config.toml
norm = "layernorm"
rope_theta = 10000.0
attn_scale = 0.125
init_std_up = 0.0412
lr_mult_down = 1.5
beta1 = 0.95
train_tokens = 398800000
MLP neurons of a small language model. Each row is named by its layer, matrix (down: output weights) and neuron, and shows model dimensions 0-127. Each number is 128 + 32 x the weight over its row's rms, rounded and kept within 0 to 255. Numbers have three digits each.
A block is one neuron, or neurons of one layer that tend to fire together. After each block is what it responds to, as a language model described it from the Wikipedia text at the highest values.

L7.down1123:083123115106106100131133112107120182127094063166107107125098123149137145139134119126122101146109137156168116048069161097170118182132096112128191143130139130110149119171183116174085110047166074195145130162147122187137108050178128127051148082112205140126120125126065093083099111169110055127086090169135158155117109148165121093209136132106125145174104138082145140123151112103111101125106
Description: Mostly "and" (also "but", "or", "to") after a comma or closing parenthesis joining list items or clauses, as in "45 to 64, and"; also "|" separators between values in climate tables.

L8.down375:067120149201131136078139166088118142164140114150155138145131105164174127146135130150105163109126111177135135095127158121090117190118154111088099117128120131170155098132142155090081158114168170131184160189132155193165101117121141170148163087110119140083148121170126093101141145196161148130087146135131098137144132103140121176133138161114110103140114090074103133111116177137073123135071
L8.down406:129140146105071079121127157093099141161096106097091114111057064114136174185135162173158062149131092161196182168084093163106082082138169135155114119104144186116141141134206118143103115182139172130134157117116206135137085129150114161120157089072169161111118145128168080096133115176123130158055126164120132134124168155142147115105120149120132137086103127161083161159116102166120081103092
L8.down471:103151093160117159083123185083138111160123106072064153152104133113142108094094124190130108098150197115140089107168148106073183180107195118134148136118164111124156164104093063143098123125115122111099092126134133101130081130119149112157109176124166154160145090183165061102122106150138104124120127172106140158127132152136099122117175130118120104106093186136181060085097113077104114113095
L8.down747:109086107127119097120099126107079165158094116117117105152141138115104082093132148131159111161153046114122112104079106096120069168152130066168110124065080125132104169099157117125125136097140156140106140126145081140147114171227131151118161117127114109125079135118141109091165081168112138103088133095143122113075157142084155131124119092100125132145134066061144101160121172173136177116129
L8.down808:119085118086115148147115159135152115073142128142180135173107134108129108057123129103078109144120123134158142112150114202102088171166171152157084101102084153159157104099148109134104111100104087096066151092080192131178122121115126075104122122108153155119125141133132093071123086099080143094112161108104124112054124173193158148076134146112135083091159115157098111154132161149187109123147
L8.down999:073139116124163157129107131107119092120104075083122081145136108116129132148149141177192143131130113125102167141132118134141133076112115117158146162137201144165085111079128129113156077142136115081202089117115163104144105095205167164084155057134097153137157102085088101168074116147104100077145063120128116099148127062142118130165126103129119078183101020125145164136137166170118153085129
L8.down1009:124128096105127109134142134143108162093081139090169099157124120133084162104129100142120172141105194174100131140110073113147121153179127136172184154141152212085120086106135069144104091149163164134156102101105168086140140069119075077147144075089153146127142148122111117124075104179130136142181076124116116113092133186099149117127124131136204122215182168108140139099130169153117121143122
L8.down1175:086140144156115096125136125098063159132094153078114166139113122129156153154151125115110113126177119133081144064151146067097169116191156108142115109133106139083144162127191085122147113146122155132081168215129135195138154139152190107163177139086165147135157137094100100088180120148116148123158151163146103111152139198131097137090166138113104133115096161122049123162125093082094077137078
Description: Clause- and sentence-linking words, mainly "and" joining a second predicate, plus the last piece of sentence adverbs (subsequently, eventually, nevertheless) and "then"/"later".

L5.down48:157110076134096107105169111097107135096100145093121132082108115110169171095114120108088102126132143115147146102118139163132089113133121138171130094098091096163088100060074130122138089081152133102078153063188103096105100108151137142167083135167169065128124168148128101119092092151163152150154104137134119150093135174100113117140148178144130082108155128121184066110110163154173093131115
L5.down212:109126198104106122143133124081142162100104088120076138107123078180113180145099145154098117207157175189134073101140147152134076137134194111174230109169150145165166144090133131079110092104161162058169141131124126119120109125099134109149099192095130118125099163121114126086150172192126125154106123160148134125153146133137115086189100150107094123141125127115084143157125140101122139114113
L5.down684:149098137127078090177163087117158184108106103103083143169116126081130169138144158146114082164082188112149096117163161096129142137114144108145110107166140075099126077085172112136081114133147128136110171161084169106109103128159145083136117128093122149167095159059089114161163176130155104084092119112094139094105094126168140163096104126178130075128098148126164093112150156124081126157144
L5.down722:128144133114145118124165119162081139119121139091142144100182063147091178116155222110107186123111105171082122143147158147133134094146133093158189156066097106116130108114148132123130187156198144121105135149123125132177105088102084107136150165108184134137143118086153118106099154203135168155111211151119144122152145140132149106109104124122114135124159138155098156106180103135129111155137
L5.down845:113119206178126132140113074148121141019114105144139147121112158164124137091134140103139161158075144144155127146144100114136133153099132161103159101070121155081165158067111169149092118101066122153151143153172111083177169091138115163112137158130124142174118104103089166132157117167111054157151185104124109108126163095117180099093113082147102122078123094115136132129114112119164156100140
L5.down898:125173056082082161100112112106108142128126111162153120087171137154037160198152161121143144118067155146089131140141140149082132138157084116182239111135110186112117130155131139121178126115131138136110154097129147126115147096105122172127034062208092166082147110168087158124163091141083135085102138155145131190159159122118092183126180118143127107212117098064128126102112131143183116111135
L5.down914:166104131164135086199073094126153124111195090098135171141118089168120095160159099153161137163059149144132146103124124097096191124114138127170164085105107109120089077124128151166089133129113197116193141091124149223130143135155147163119168144071145058079114152124103139049094147056128115125183099123105178077150128109102123116117147109164146118129105124178111116164123155132136131113129
L5.down1171:117064077155096144164099078154106133130138127096133106164091169056050113217139119126117140164170075131148077119120147094127068201195206181107129093092135101197139103144151188151088153157126104135108125118126166121131177111126153036134164141084118097086122174160163147129137104068141068135124159140130151125152110147096114083089135154111117183136127142127144121147069113115135165146105
Description: Connectives after a comma that add a second clause, mostly with and while, plus whereas, and, before, as in "…brick, with blue brick…".

L8.down91:217131117184120173135115068092075120166203145104113142132155157122123089062116159158136161103106154117193124116140137159125135139171105133112078099146141114204103139140130177157088097161103123120102099120140139079068126151113096140138183088107093120138125114162138187114067185068095177102066070133137121120126110129146110133108123137088140159158217110126131111152155100173124127105099
L8.down141:128114117137070148076111092087131177109099182103140103096123151110137113108128170119157133156117083115105133121130112091130136098194159123072099135048092102130106088142164138032146120149168166142132148173091125123114132060142109128075183144156130144100166152176122096168097118166151149100116143135097090086194188108072142131077063163138169178121144125125182184072108134136107075089157
L8.down302:174114110089108079170050118191160134147154093165174117159084178120161128113091140126156139193113182146063118193112129099077126110057088089101193070095116134127124137148122137127112136081155137127113076177067126115077137123155118096167100107140114160179163122129102098185140102158094147118134126127131079096090117186134135120164160184088139114124091105110114132117094117108165139140110
L8.down312:114169136118228090123131189176177179150076088067061094081174090113151160158104092182082156143113148110159126106144126133087146179101155129104094156145151139138124102148166114127136154172129122203107141134162142143115082110128171141142102165136093153177100117085140146043125106226151102184154085139130059065139105152088160183127122171132158107079124094130129123118119165165086049113144
L8.down448:129107145055156168104175154149084125148097154061114117112132139114113082159106100108114083140141112119155096139135156091171117141071113145151094173117139115147146183116094140145171199186096142117121179109119175115074072117141129135097120085127150164054161133131108072089086144170118141177157154094143126126150144088117097063157119086146083091099170085088115148151099101103136116108114
L8.down536:153109120116116092083099098135117133164123174161146172079154171171105157154094106165160158122110122132139114153129111137137146125138118112054151150127108148099099119083114153124164134107101066137048140138074108081166151130149184109136122155141081083107128129178096112152140139149154099111135119142109083192126134112164171103091108162148158152110098039152161136159103127131162078063106
L8.down969:145110074130175097171120150146142180130122139128137112153097173144166104085142083106088143129163194064092132122154102092138131132172158163149063156125031105137191047152148176102147131141116100067153108153114084138141087128157087088127103107121132151114098109126099177117092102117138113137161135127058096127121143119073120154145087142126093102191114179146136113118164094158135119099131
L8.down1139:152135093095075113074139119115137214072103161138175115112137145100083102077151153135127151172104122138138155161065160126117095173126089128137105165106088122169102106142218224119150069108205101148078146123108101113126117152123114105121094144152086126143151154105148105184125131155078111130120147157118082173151109107168068086147080144078111135133119099205169124077116074125150162096137
Description: Short fragments inside a split word, mostly in foreign proper names, such as Eh-ren-fels, Seba-st-ian, Be-tten-court, plus some English words like medic-ations.

L5.down18:148104105114189188094202153111125099093124105099090177161117123131168123105115151143158149087127119131087151160064149183174114113143104098145048180100122109160048114146164164068125127155194150196156103143121144152128172149116109126109137102102188159123125161162089160088074126106129135114164147072107116147110106142145134104161138112130066076169172067162151128155152170117144134088118
L5.down106:130148066195156151131111189160113107115120088146109134101157138148137117063119108117113134103111051165067168073111123095119148171139140135134062134117165150120099153119134164086104161156171119105121192122137151145171149096085166109090117126163144124160172114127114037134218099161179098161136122128147116085099198125078091096098151116166122137150146122115106133164095110124137154094148
L5.down333:123157128179099186113161150138119072137090176114087106116153151158139069088114129149150168102094100090044111065111127083141071114131140108111037124128158065174155133179181172084104115190131148196177137139108201127096117092162131076135149128090161133115104118159152163183118080105141137129141180113146110124129179110094083086127103099098120111184171107132148056139109137160108152120161
L5.down353:129142169092105144165110142134156134097177118091068176128105099134134093122133114109169188087064101123167070225174136118101096177160158121154133192107112129153159105061086151126151139142112174114199066097101144091096136114155109135182131107075066123132110106138086176112092161076133121137094144127115106166147125124146171124149117100131152120130088101138146146156148188144120140113129
L5.down449:121122165084120119150121097114097191157135112136105092074144077097146101140163171134148114086126117125120172173094159126117177128124139091134116145104147107057104131172148110123143091120129132116090146153072153164130169119098161151164111077161128158087061128057084119109088138155186061194174054135108133193160101121135125090117183174092098130140080152150115132156172103127061082061123
L5.down566:156132152140113141081131184072069093166110142077128109053135143148157070108080119159103106155161126137107121063150139118105139182104132159071093165187127028084111146151147122119156182130091141132144134104140143095189054159177149168085129118096133095073082136132125148109168098117153100128087199121165150098093193176089125056111183130112141174159119102163157105192101099072159159120157
L5.down652:141189106148126187079079137102098120117073176119118117173117086058099127120163132209095099123154113144101091137111080127153100181114125126104121093175141139092136146107131070182145158147110139088123168111114155057124183103168129133136084106089118118087064144192148145141148107061120127103114133178191132186115107148115111141154129129146102112098063087144130088201139096135120143101137
L5.down1056:162073108093138148141110090134114127086130073172147109154104154074158150134148157113154156121103129172098118100172154137134094119106113135166147124126079044181117164211117147124149188200079122172130135125098085148129113182099082096155156099087113127129154133178171139058131105091141152112086117100144127070086100111083135143139167161127053127140187063108133095134116103161157123138186
Description: Word-piece tokens in the middle or at the end of proper names, mostly given names, often in lists and tables, such as Bertra-nd, Javi-er, O-leg, Ma-v-rogheni.